config = dict(
    extras=['capped logits'],
    final_lr_fraction=0.0,
    train_tokens=148800000,
    max_steps=4542,
)
MLP neurons of a small language model. Each row is named by its layer, matrix (up: input weights) and neuron, and shows model dimensions 16-143. Each number is 50 + 15 x the weight over its row's rms, rounded and kept within 0 to 99.
Before each neuron's rows, "fires on" lists the tokens most often at its 100 highest values on Wikipedia text that the model never trained on.

fires on: " was", ".", " is"
L2.up639:54 44 59 55 30 58 59 63 59 65 42 41 38 33 46 69 37 47 40 30 50 50 66 51 29 61 49 67 71 56 46 53 46 48 37 43 43 70 55 35 53 51 23 53 64 41 49 34 70 53 57 61 49 54 70 11 45 64 46 63 37 69 52 26 47 54 61 60 32 61 97 44 51 47 30 87 54 45 40 43 13 50 31 26 53 46 55 60 36 61 40 58 58 47 38 62 59 26 38 48 19 66 90 30 56 46 53 42 59 33 55 45 60 39 53 45 58 32 48 52 27 43 70 50 54 58 58 30

fires on: "ic", "it", "ot", "gr", "if", "r"
L6.up608:52 46 34 32 66 44 79 41 34 36 34 41 78 57 37 69 45 38 60 33 57 85 38 47 41 46 43 47 26 23 70 36 67 69 26 58 47 93 46 32 32 55 41 43 40 51 60 37 60 65 74 24 68 61 45 54 60 43 45 77 36 65 61 41 28 60 73 44 48 47 48 63 34 35 51 47 74 31 39 18 51 60 31 49 57 52 57 46 60 41 46 48 29 41 62 46 48 42 47 74 11 34 63 55 64 43 33 73 60 48 52 29 36 29 18 54 48 43 44 56 57 48 70 48 81 65 50 55

fires on: "ut", "ons", "ers", "f"
L6.up38:73 60 58 50 54 55 38 60 54 80 70 57 60 33 71 57 39 58 54 58 52 73 31 62 27 70 31 29 43 34 82 43 53 43 42 23 58 55 46 41 43 31 36 37 25 47 50 34 33 58 64 65 41 37 62 21 53 55 67 41 63 70 67 32 49 47 23 62 17 67 80 53 67 44 44 45 45 37 66 60 71 40 37 51 53 64 59 66 64 27 75 79 84 37 36 77 61 68 66 46 59 36 69 42 36 43 52 57 53 52 28 45 54 34 48 21 33 51 52 42 68 69 29 75 52 74 51 44

fires on: "I", " I", "A", "C"
L2.up681:35 53 43 51 31 35 51 27 23 53 69 51 40 71 58 33 31 62 54 37 53 73 64 64 25 71 49 59 65 43 87 63 37 52 41 52 58 53 41 45 45 45 62 63 47 41 46 54 77 77 50 56 59 65 02 48 49 52 64 67 31 51 67 36 68 63 39 51 62 41 61 57 68 51 74 51 55 74 65 32 58 46 30 31 49 51 69 57 35 40 63 48 60 36 55 66 71 59 52 10 47 43 77 53 49 56 44 71 23 19 46 62 49 34 33 12 69 43 61 54 66 36 66 70 51 65 45 32

fires on: " I", "I", " Christ", " It", " us"
L2.up455:51 36 55 46 35 33 36 42 35 57 57 32 25 49 72 59 35 53 52 40 49 54 65 70 20 34 60 61 52 58 75 55 28 34 34 41 52 48 46 78 56 60 53 51 53 34 42 52 79 48 52 42 37 39 50 25 73 57 56 45 14 44 52 47 69 57 49 68 65 45 62 34 68 44 43 43 46 39 54 09 44 57 19 44 53 74 61 45 61 12 49 72 78 55 54 61 83 25 53 46 24 52 46 46 51 41 47 58 69 28 51 47 43 18 49 27 53 51 55 50 58 43 66 81 57 75 34 41

fires on: "e", "el", " be", "ig", " Be"
L6.up376:90 62 43 48 59 36 62 43 43 67 49 47 41 62 59 36 54 56 40 30 69 55 39 94 35 45 50 45 44 61 73 68 54 39 44 36 68 76 39 60 45 53 34 43 59 70 50 73 81 40 35 59 40 55 60 50 38 79 54 61 29 56 73 69 51 22 34 49 73 42 46 52 53 49 70 52 40 67 37 52 39 56 67 68 34 62 41 38 57 25 36 60 70 38 73 46 46 65 44 55 33 37 51 49 34 60 41 62 35 26 48 44 36 51 39 53 73 50 43 66 53 47 54 44 32 56 58 50

fires on: "==", " R", "C", " was", " comp"
L2.up327:68 51 56 42 53 39 65 37 40 51 41 48 64 50 50 42 49 44 33 49 26 42 49 55 38 48 60 49 39 58 98 35 54 20 50 39 49 38 27 58 65 46 49 48 28 52 53 32 81 67 39 44 46 58 48 49 64 66 56 54 36 46 55 36 64 54 71 54 51 42 46 43 68 56 58 42 39 42 45 54 33 57 37 37 47 53 58 56 34 23 31 40 64 65 46 81 68 42 53 52 53 49 45 70 50 85 25 81 26 23 74 54 46 30 53 07 35 70 25 66 32 53 50 51 68 41 43 46

fires on: " ", "wards", "ward", "8", ":", " City"
L4.up221:32 38 62 43 15 59 55 38 76 42 52 84 54 51 50 55 63 51 47 45 55 33 61 59 28 74 65 64 47 48 44 27 49 42 47 58 51 73 65 60 53 64 62 62 48 90 69 63 46 82 58 90 20 53 37 42 62 49 78 72 45 76 68 46 44 75 28 55 41 29 54 58 57 32 71 46 59 38 39 27 52 41 67 69 50 36 64 51 69 51 40 45 61 64 49 67 49 68 41 36 70 63 42 43 45 64 52 54 77 19 57 41 25 54 68 60 36 55 40 50 38 55 58 64 49 41 66 58

fires on: " (", "s", "art", "bum", "ird", "irst"
L2.up750:35 25 43 40 36 31 83 15 38 72 59 33 66 27 42 27 46 67 62 34 51 35 73 46 07 53 47 49 66 40 55 35 64 39 47 44 53 48 38 48 51 45 55 54 33 58 78 36 94 46 57 52 63 65 21 40 67 54 74 44 47 40 72 26 72 47 39 37 32 38 62 45 55 57 56 48 38 70 41 38 67 53 46 77 39 46 80 47 47 42 47 59 59 53 42 58 63 46 57 48 50 77 53 21 36 67 44 58 45 20 58 76 38 35 47 35 59 26 58 70 47 43 54 70 60 58 48 59

fires on: "ed", "ing", "aid", "t", "te", "ating"
L6.up13:47 64 24 55 15 23 56 43 52 69 55 43 65 58 29 65 59 49 65 26 54 38 72 70 59 65 59 43 51 61 70 29 58 29 33 32 64 74 29 97 43 61 52 18 53 32 72 55 61 38 68 52 50 68 40 30 55 48 30 42 48 50 64 44 46 43 57 74 84 44 63 53 17 58 32 58 56 37 24 41 46 44 46 47 41 44 50 24 70 43 33 46 64 61 62 75 46 48 50 60 43 45 45 55 32 59 50 50 24 48 33 45 43 58 55 30 40 53 30 39 51 48 42 79 41 45 39 34

fires on: ",", ".", ";", ":", " and"
L4.up686:61 27 48 27 31 38 41 38 52 47 50 60 35 73 51 77 53 25 62 17 62 65 50 51 31 55 40 79 51 76 62 56 43 66 44 63 68 56 47 84 20 38 47 59 45 25 70 64 58 75 61 51 44 57 18 51 43 43 65 49 32 43 56 59 58 48 56 86 78 50 57 64 67 59 46 52 46 60 40 55 52 44 51 47 36 32 63 45 40 31 56 40 57 47 73 69 54 43 47 49 31 63 56 66 47 60 63 36 70 40 35 53 54 30 60 47 43 48 74 26 25 39 55 51 62 51 42 37

fires on: "s", "es", "ates", "ives", "t"
L6.up36:43 73 24 32 37 21 69 41 46 43 59 39 68 36 49 55 39 72 64 32 69 44 31 72 58 70 60 34 47 51 52 25 67 35 43 26 56 68 34 48 45 52 31 44 61 58 84 73 45 58 52 65 50 69 28 43 47 43 35 50 60 55 68 35 40 33 38 68 27 55 85 43 47 27 50 73 43 06 41 44 53 32 41 51 28 52 28 69 69 24 46 49 74 50 67 74 80 62 62 49 61 43 66 39 35 61 52 31 61 37 42 63 50 28 72 49 58 69 74 51 44 71 61 48 44 67 60 39

fires on: ";", ",", "R", "B"
L6.up213:80 53 49 44 74 48 57 62 61 39 45 44 44 52 68 86 48 44 33 53 65 86 68 52 23 49 54 44 59 50 60 47 58 67 48 29 79 62 40 67 34 90 33 60 45 47 50 33 41 69 55 43 54 66 40 52 47 59 58 54 52 51 80 60 36 62 59 60 27 71 68 45 19 61 54 56 78 63 48 46 59 47 53 55 64 34 66 70 53 35 33 69 57 43 32 76 45 32 54 42 58 28 45 54 39 30 56 55 41 66 57 27 50 57 67 32 40 44 42 55 41 73 43 58 58 40 64 31

fires on: "et", "ot", "el", "es", "it"
L6.up343:59 72 38 37 47 57 74 38 49 51 64 72 56 43 28 68 29 50 51 42 54 47 53 82 41 41 34 50 25 32 42 16 41 36 58 69 27 67 50 30 51 31 61 45 78 38 45 75 62 62 65 52 52 59 21 47 57 58 50 61 57 52 43 38 46 42 81 61 34 44 55 61 55 50 54 59 67 00 55 27 60 42 53 37 49 86 90 48 28 35 57 56 49 56 69 52 49 55 45 38 25 15 67 31 53 68 43 41 51 12 44 63 62 37 33 45 65 42 43 59 55 27 39 37 53 44 33 55

fires on: ",", "),"
L4.up506:58 76 52 37 38 24 61 16 64 44 66 64 74 67 63 52 29 41 36 34 54 50 39 50 58 57 71 49 19 52 54 67 42 65 60 42 50 38 31 76 30 62 55 39 65 65 80 55 38 75 65 66 43 56 42 39 51 63 73 65 32 65 53 22 48 64 70 61 76 25 42 54 32 52 43 41 45 50 47 57 37 59 55 28 57 42 49 62 45 49 46 56 57 38 32 46 73 72 30 28 33 36 49 50 25 59 36 39 66 42 82 42 14 56 38 32 56 46 54 55 54 38 43 45 31 50 62 32

fires on: " (", " c", " as", " by", " with", " per"
L2.up687:54 41 50 56 53 25 72 46 59 45 72 52 39 49 58 36 52 38 30 21 61 62 27 49 42 64 52 61 18 38 75 37 68 58 54 51 56 40 23 68 62 43 37 35 54 65 61 50 84 61 56 47 45 52 48 67 46 62 73 51 28 47 68 41 47 61 89 46 74 48 45 44 53 46 57 39 47 30 50 55 54 36 59 30 33 56 71 56 69 23 55 40 59 61 51 35 99 30 56 66 61 43 46 53 26 72 32 41 29 58 34 22 63 27 63 34 42 68 51 68 77 38 44 52 54 61 68 48

fires on: " ", " U", "/", " New", "un"
L2.up113:50 50 75 51 53 19 57 27 33 55 51 49 53 38 67 36 54 81 35 48 66 70 62 51 25 53 36 46 36 34 68 62 43 42 69 36 64 82 59 65 19 38 73 55 66 60 30 47 54 52 48 48 42 43 35 62 55 99 48 39 64 51 48 47 71 29 56 43 49 84 94 62 55 69 64 39 61 70 65 53 34 16 38 63 55 55 59 40 63 68 31 37 48 24 40 41 59 47 47 23 35 48 83 44 49 48 46 57 42 35 24 54 60 37 62 33 45 35 66 65 51 29 39 36 47 50 48 44

fires on: ",", "),", " and", " |"
L4.up384:59 54 58 45 54 38 41 33 49 47 63 49 43 51 62 77 55 56 36 24 80 55 86 42 41 51 75 83 55 53 49 50 36 52 15 73 81 74 38 60 38 43 40 23 58 32 62 37 61 48 50 34 42 52 58 40 66 69 61 68 30 56 44 44 42 47 70 61 69 52 59 24 45 43 36 67 49 58 37 58 25 53 46 77 57 42 53 45 51 39 62 48 47 43 49 58 73 00 42 23 42 73 52 42 59 50 66 44 45 46 85 63 45 52 59 54 52 58 51 48 40 39 35 52 43 59 60 59

fires on: "un", "in"
L2.up604:57 40 43 44 75 20 63 36 42 48 51 43 52 35 26 35 43 81 45 49 75 45 62 52 24 38 50 49 52 53 70 25 58 50 55 17 56 64 52 48 53 64 62 31 40 54 53 36 58 66 58 42 56 68 43 37 71 94 45 51 36 67 67 47 60 42 41 33 73 56 89 47 43 62 55 54 57 61 58 43 15 51 38 58 38 51 61 52 34 62 43 37 57 31 36 48 48 51 60 38 35 79 63 16 29 75 48 45 55 55 49 67 25 42 45 38 26 17 58 72 45 39 34 82 27 53 55 54

fires on: "ed", "ced", "or", "ar", "un", "ated"
L6.up180:78 43 54 53 37 12 65 53 49 52 61 53 67 58 56 66 24 62 44 38 53 28 47 62 54 62 75 38 41 47 37 21 22 66 46 62 41 66 39 34 66 35 58 60 33 48 15 31 39 38 62 83 41 61 46 41 37 37 51 54 62 79 56 51 49 42 45 26 35 54 63 47 44 33 37 64 26 52 58 33 60 47 46 46 34 23 44 36 20 53 50 65 59 50 53 74 70 37 64 33 65 70 47 79 47 66 59 49 62 52 63 23 33 61 12 40 38 28 50 38 61 53 53 61 38 25 69 31

fires on: " was", " would", "s", "."
L4.up298:51 16 42 61 44 28 64 57 42 38 45 32 26 26 26 59 46 66 55 22 54 48 49 55 41 52 49 32 68 62 45 45 45 42 29 45 64 52 56 50 44 22 54 38 99 36 34 36 59 62 42 58 62 47 35 18 41 50 54 82 46 70 48 52 45 58 57 49 49 25 50 48 55 29 60 64 43 20 47 34 44 60 57 55 13 48 42 55 75 62 22 29 70 70 36 60 42 26 64 60 31 46 65 48 27 58 55 47 39 35 56 82 50 46 50 58 35 41 55 54 45 26 69 45 54 66 49 40

fires on: " |", "h", "iv", " in", ",", "ep"
L4.up728:40 58 70 53 36 66 51 43 08 61 72 54 46 32 73 60 08 59 40 62 17 60 60 56 05 48 55 44 34 27 69 52 73 58 57 52 48 50 47 45 39 61 18 69 38 63 44 61 94 81 73 50 44 55 65 30 76 65 72 47 52 67 76 49 43 46 19 53 47 64 68 49 48 57 62 70 60 63 64 36 34 25 47 59 62 38 56 65 55 60 70 56 43 49 51 37 49 37 39 51 50 64 53 37 49 22 45 65 51 18 71 70 52 44 47 59 42 47 44 56 34 68 49 62 83 59 58 63

fires on: " cl", "ot", "ud", "ant"
L2.up601:57 65 37 37 44 29 45 47 17 37 73 43 35 64 28 52 35 35 45 42 62 80 62 71 21 50 39 48 33 43 75 25 49 53 46 58 66 56 26 31 46 36 56 48 33 37 64 57 68 85 80 53 64 61 48 46 73 74 59 44 47 79 63 35 55 48 46 57 56 64 66 46 60 21 51 40 69 42 45 57 56 58 61 33 69 73 55 34 37 49 40 52 64 53 52 60 69 18 57 46 64 60 73 42 60 58 35 84 41 51 71 43 48 28 47 33 44 46 34 57 66 62 66 60 40 31 60 41

fires on: " st", " T", " w", " t", " sh"
L6.up679:49 46 53 43 53 25 75 58 59 68 74 61 28 71 46 38 39 61 38 58 66 46 31 65 55 80 55 73 54 20 36 56 64 61 42 23 69 47 59 43 35 44 55 46 74 22 51 34 61 44 48 46 37 69 59 52 41 75 58 47 39 74 74 63 64 23 21 49 71 56 43 44 65 57 64 56 49 48 86 47 63 44 35 34 46 64 52 72 36 70 52 56 77 68 56 43 46 62 47 29 58 70 43 13 42 64 45 30 24 31 42 42 39 34 40 45 62 40 25 55 58 67 75 63 63 48 68 42

fires on: ";"
L2.up564:67 44 43 59 55 48 66 42 47 42 69 37 50 46 45 47 46 35 38 34 66 45 56 58 46 43 56 66 41 44 67 11 34 40 50 14 99 76 30 37 58 59 48 36 36 48 69 33 75 53 58 53 38 67 46 56 60 52 47 51 27 46 69 36 66 57 48 72 44 52 72 54 67 44 46 52 71 52 53 61 28 39 47 22 64 59 47 40 32 37 36 54 62 50 57 70 78 14 67 64 60 54 55 61 46 64 32 75 35 61 65 31 40 27 69 26 78 31 53 53 49 26 63 60 33 56 66 49

fires on: "il", "por", "u", "m", "en", "i"
L6.up65:61 50 51 57 66 56 37 55 18 55 42 54 36 38 70 56 23 29 61 40 36 54 67 50 62 43 50 59 56 81 34 46 69 44 49 27 52 66 36 35 12 53 48 32 41 62 57 44 69 68 70 75 36 50 30 41 65 59 62 66 24 44 48 47 48 30 62 45 67 62 42 62 52 65 40 78 78 37 71 33 24 49 50 55 50 17 63 33 46 58 52 18 43 51 40 79 61 52 51 54 57 24 62 46 37 64 40 77 70 45 56 68 86 29 51 42 41 30 57 98 26 34 73 68 47 41 50 36

fires on: " –", " off", " med", "s", " (", "ver"
L2.up172:42 54 61 59 48 27 54 30 54 64 83 59 46 37 47 35 29 47 49 45 48 36 68 67 44 44 56 43 38 44 51 27 63 36 38 46 85 70 45 65 43 34 54 42 69 50 49 34 99 51 48 52 51 54 46 61 60 55 41 71 24 54 71 29 76 31 73 64 21 47 57 58 42 56 63 68 46 50 33 51 52 51 50 32 23 55 57 45 57 16 43 55 59 38 46 46 56 15 51 62 61 50 59 28 15 85 46 73 54 28 77 58 54 33 33 38 54 44 60 60 56 38 37 70 52 45 50 55

fires on: "I", "th", " II", "ime", " I"
L2.up489:52 52 42 34 35 61 36 36 34 48 70 38 19 52 74 49 25 50 58 37 38 72 80 64 11 47 41 81 55 53 86 51 33 33 28 56 38 58 55 70 37 77 63 55 55 29 37 53 62 45 92 46 33 41 42 36 61 61 52 44 50 54 74 65 38 51 49 61 71 44 51 37 77 53 64 66 61 51 56 12 52 25 53 50 57 70 49 47 41 14 39 51 68 57 56 70 54 41 49 57 33 50 68 35 54 44 52 55 32 50 49 68 45 21 64 26 52 38 43 53 42 52 73 57 50 72 54 29

fires on: "y", "ear", "he", "ot", "ust"
L4.up658:45 46 58 53 32 26 58 45 35 50 67 14 30 49 32 59 48 51 60 47 41 47 28 56 52 53 54 24 72 47 70 62 30 74 72 44 62 83 52 55 51 53 58 47 75 43 41 27 60 42 50 59 38 38 35 25 39 54 53 64 24 63 70 48 69 49 25 70 40 53 58 49 70 71 66 50 33 49 40 64 54 44 66 64 58 63 36 18 49 38 51 62 44 31 38 45 68 31 26 27 03 32 55 69 60 59 72 68 23 17 74 67 50 26 52 40 80 43 44 59 70 42 81 48 37 49 65 45

fires on: " |", ";", " of", "ar", " to", "ing"
L6.up745:45 46 58 52 55 51 80 37 28 52 34 44 48 51 42 33 56 67 62 52 45 49 39 67 27 47 68 61 67 47 69 26 80 25 75 56 43 70 34 59 54 46 26 54 68 45 55 76 80 54 69 79 25 55 55 79 51 42 69 57 47 52 70 24 78 33 46 34 74 50 69 58 48 39 50 65 48 38 73 43 34 47 48 35 53 38 79 29 66 77 47 55 61 49 20 57 49 43 46 55 37 66 47 37 52 18 47 70 25 33 61 64 56 42 37 36 51 37 48 45 38 59 46 86 14 34 59 41

fires on: " C", "C", "ix"
L2.up706:61 23 44 28 47 48 66 49 49 56 47 69 55 56 42 55 58 60 40 39 37 30 55 63 40 65 43 54 29 52 85 28 43 40 29 33 58 38 37 46 46 24 51 48 41 37 56 47 79 46 67 34 27 52 62 48 71 59 55 49 48 45 54 35 56 55 67 60 39 51 56 39 45 69 70 44 62 62 46 38 33 57 32 52 59 41 51 63 38 28 25 60 54 61 62 53 86 26 35 45 50 46 47 69 47 80 48 83 41 33 43 46 64 34 55 49 48 66 48 47 48 24 49 70 55 56 34 48

fires on: " she", "le", "he", "th", " She"
L6.up330:48 51 37 35 65 28 50 50 50 41 62 53 57 72 46 41 69 37 82 49 58 74 44 80 57 51 31 70 40 40 93 44 47 26 55 45 36 61 51 32 47 32 36 17 41 34 63 49 68 60 50 45 56 70 54 43 59 59 30 42 45 47 71 41 36 65 28 72 36 52 73 77 72 51 65 80 65 38 80 53 34 52 53 50 57 61 51 38 68 40 38 83 58 58 60 78 49 28 70 54 34 67 57 54 28 71 49 32 71 43 72 41 51 33 21 32 49 45 58 42 66 69 73 57 47 39 88 24

fires on: ",", " man", " and", " /", " ("
L4.up689:39 33 43 31 60 61 51 26 58 49 85 63 67 37 48 66 35 53 42 25 55 66 41 63 46 59 42 80 15 41 59 50 28 68 56 65 55 30 42 70 47 54 28 50 65 32 64 41 33 55 45 57 00 41 35 44 43 60 83 77 08 45 49 40 53 71 76 64 72 47 62 51 54 65 38 62 32 32 39 37 40 60 55 56 51 39 35 52 70 57 46 36 53 74 46 42 65 41 41 48 50 80 49 56 39 49 58 60 51 27 69 64 16 27 50 41 40 31 56 43 52 36 44 68 33 53 51 46

fires on: ",", "),", ")", ";"
L6.up621:82 65 66 38 54 55 46 48 56 38 54 77 37 35 66 67 34 40 42 46 53 70 58 52 49 57 48 58 63 75 53 65 36 38 46 50 37 70 40 65 19 52 58 42 74 67 65 53 52 75 55 59 21 62 30 54 37 55 79 58 40 50 60 46 41 53 58 45 54 47 60 50 24 60 47 42 59 63 32 38 49 35 59 45 66 50 48 50 55 08 56 63 44 39 52 76 55 53 55 49 49 28 40 47 31 42 70 47 85 30 31 48 44 56 65 45 36 25 39 31 42 45 29 58 32 59 60 19

fires on: ",", "ard", "),"
L4.up441:61 67 45 38 37 33 57 63 46 53 42 72 67 69 59 65 29 45 30 07 61 63 73 60 47 49 51 55 34 41 76 70 47 56 20 40 51 55 48 61 41 31 30 52 29 43 70 36 53 60 57 50 36 60 54 25 55 73 75 78 34 38 54 59 76 81 71 45 70 48 51 55 42 43 44 29 52 37 28 30 20 55 53 29 53 79 46 55 48 38 23 56 53 41 55 36 70 66 24 36 36 44 57 50 25 67 46 46 77 40 22 39 22 28 19 49 40 42 31 49 77 46 73 55 26 59 60 33

fires on: ";", ","
L4.up119:70 12 58 46 52 63 52 04 60 37 57 39 56 36 66 60 39 48 59 58 62 35 55 57 49 51 51 43 72 51 60 51 27 71 65 45 77 89 38 51 35 82 27 41 56 43 59 52 56 34 61 68 27 41 58 54 45 39 48 53 13 48 55 36 55 56 64 59 64 46 56 70 50 41 52 61 68 74 52 64 42 44 45 32 87 44 54 44 64 37 26 63 53 45 78 51 52 48 45 66 68 57 43 62 41 55 48 55 50 56 72 45 42 30 59 35 63 27 73 49 25 35 60 64 86 30 53 65

fires on: "am", "ary", "ry", "on", "it"
L4.up28:52 52 81 48 68 32 56 57 26 36 55 65 67 50 45 42 41 48 68 56 60 59 76 51 36 61 35 76 37 41 53 35 26 42 18 67 56 94 73 60 38 28 59 62 83 26 70 49 65 54 76 36 56 62 38 35 29 47 36 79 61 43 73 70 50 41 73 43 26 78 68 50 42 60 35 47 35 42 36 61 48 64 53 59 61 72 29 54 59 57 49 52 33 50 51 30 42 25 66 19 15 45 51 53 44 60 48 79 49 35 61 44 49 34 29 50 57 25 36 56 47 41 47 44 49 54 44 50

fires on: " w"
L6.up492:43 43 42 47 68 48 58 73 55 50 52 48 59 68 50 58 32 25 53 49 28 81 72 99 25 50 53 75 45 14 68 42 48 48 66 46 42 57 30 30 41 38 53 43 49 61 35 35 57 32 69 37 41 59 82 56 44 77 36 44 32 48 76 58 60 29 55 30 51 51 51 78 58 59 54 64 45 69 66 55 34 52 53 42 55 62 45 51 13 54 51 80 72 43 47 75 83 49 40 56 40 50 47 53 59 52 52 33 34 20 75 46 45 58 52 26 59 28 65 62 45 61 71 44 56 48 33 55

fires on: "il", "u", "ly", " so", "t", "ing"
L6.up289:51 68 44 36 42 46 55 44 44 44 40 14 24 56 29 71 42 54 48 39 33 58 76 49 51 73 72 54 50 78 71 36 46 38 23 44 61 57 58 60 08 41 30 30 54 41 68 16 45 63 65 46 67 37 19 28 70 40 30 67 34 35 72 58 48 44 58 61 66 49 48 62 50 34 74 42 61 48 55 43 36 44 26 67 30 59 39 20 51 38 31 35 58 51 50 82 52 32 49 46 57 72 42 50 47 54 36 55 79 53 36 41 64 27 65 38 53 42 53 65 47 38 44 80 43 59 48 51

fires on: "t", "l", "el", "let", "ased", "ilm"
L6.up86:32 43 58 39 47 53 55 58 60 30 93 59 47 49 65 63 43 45 34 39 39 67 67 69 43 80 45 35 45 65 61 44 67 51 48 49 60 49 64 47 40 71 27 63 39 36 60 24 64 24 46 86 32 84 40 35 45 72 38 31 34 39 60 51 45 43 36 64 59 58 60 30 28 56 62 61 55 47 26 35 58 63 47 45 12 26 51 35 64 35 51 72 56 39 59 49 47 34 64 44 33 45 47 63 44 69 34 53 46 16 46 51 37 36 62 23 23 48 55 46 71 24 39 39 38 61 76 38

fires on: "w", "h", "ew", " w", "very"
L4.up56:46 41 54 41 46 48 47 34 36 57 70 44 63 36 40 63 57 24 58 51 48 42 37 66 39 29 50 58 52 38 58 13 30 35 80 46 55 41 47 54 40 48 36 41 42 56 73 38 42 54 70 36 54 53 25 52 34 62 28 49 52 64 58 64 69 34 47 57 55 42 53 84 63 54 61 79 50 54 58 14 45 38 64 23 69 50 52 46 64 36 45 54 47 68 66 77 73 64 28 63 42 58 51 25 25 65 62 43 85 33 50 62 32 42 58 07 60 34 24 61 40 44 70 51 62 62 26 70

fires on: "v", "l", " l", "ct"
L6.up434:68 56 57 60 46 53 64 50 42 43 48 47 68 68 07 73 17 57 49 61 53 59 65 71 54 61 59 63 37 42 59 52 10 43 30 59 50 43 55 71 66 59 25 31 50 49 90 32 67 74 60 46 71 64 35 22 42 55 68 55 47 59 45 27 74 41 53 51 62 67 67 55 28 51 44 74 37 25 71 40 35 22 44 44 53 39 45 48 59 14 33 12 67 48 25 71 66 50 49 29 33 44 61 42 48 66 66 66 55 54 37 66 32 38 50 49 62 49 59 52 52 42 36 78 54 56 61 49

fires on: "al", "ic", "ld", "el"
L4.up623:24 44 66 25 04 54 65 55 52 51 39 65 64 48 57 46 62 80 49 54 66 37 53 60 69 79 70 78 50 69 52 75 26 51 54 47 60 35 50 64 41 53 35 32 61 63 55 58 40 50 48 53 47 60 31 58 15 50 73 83 17 60 73 28 35 52 66 41 61 42 50 60 57 65 60 50 43 64 51 05 58 36 46 32 44 37 43 29 41 50 31 60 62 43 54 48 42 26 53 44 19 79 46 43 36 82 51 56 45 16 38 60 74 56 50 42 36 28 51 46 38 41 47 49 38 64 53 44

fires on: "ach", " In", "ite", "ound", "ific"
L2.up148:57 62 50 50 55 51 38 63 34 47 72 55 37 39 35 48 32 45 40 32 62 65 41 67 25 49 43 72 29 29 48 41 53 33 49 40 49 63 23 51 40 50 56 35 22 57 71 54 70 49 91 36 44 53 52 53 60 57 71 46 41 76 80 34 53 28 39 47 43 63 51 64 44 28 56 38 85 47 28 57 62 50 44 55 54 64 36 35 31 43 31 55 75 50 57 53 64 44 45 41 59 49 71 41 44 71 36 65 49 32 62 57 66 42 24 37 33 60 56 73 77 52 51 65 26 60 66 63

fires on: "ite", " in", "en", " (", " U", " In"
L2.up521:42 77 62 26 44 60 54 25 49 48 62 48 34 30 47 60 55 55 58 54 54 49 54 69 02 53 47 41 53 24 50 53 32 31 45 47 69 76 38 56 39 57 69 34 20 63 39 71 56 59 66 71 64 47 44 36 53 58 56 49 41 52 70 36 64 48 25 49 38 54 53 50 67 13 52 43 61 48 50 37 42 52 50 47 54 56 40 46 42 58 56 66 51 44 46 68 69 47 42 40 74 37 72 64 69 66 27 53 35 30 72 58 57 34 34 34 54 48 47 84 50 64 46 52 36 84 47 54

fires on: "-", " l", " follow", " includ", "\n", "v"
L6.up617:57 31 66 36 29 23 46 48 50 56 54 59 35 39 76 51 65 53 55 61 65 42 43 72 41 55 85 28 44 45 49 56 66 70 50 39 51 30 66 39 28 41 37 45 67 41 50 81 59 52 80 38 58 63 32 20 54 46 70 64 61 45 39 35 29 37 54 31 38 88 45 72 44 38 58 62 47 49 54 45 34 57 59 43 47 29 75 54 49 46 50 40 70 73 38 64 68 55 43 57 33 70 49 16 43 68 73 46 52 21 70 43 62 41 25 08 33 61 57 63 29 40 54 51 70 51 66 39

fires on: " in", " of", " |", "1", "aw"
L4.up557:29 50 57 38 35 56 82 27 41 59 87 35 64 43 38 45 45 58 66 61 59 42 49 30 45 39 63 43 42 29 46 25 42 30 57 52 59 72 40 40 77 61 10 56 42 66 41 56 42 38 71 33 37 63 61 62 81 68 64 62 45 67 75 28 73 33 27 61 50 46 64 35 38 36 67 55 50 55 57 43 36 74 41 26 65 37 46 67 37 54 59 45 59 59 54 68 56 34 46 49 61 61 49 43 70 51 53 42 35 44 50 54 69 35 63 48 44 38 34 80 51 55 59 56 63 52 60 38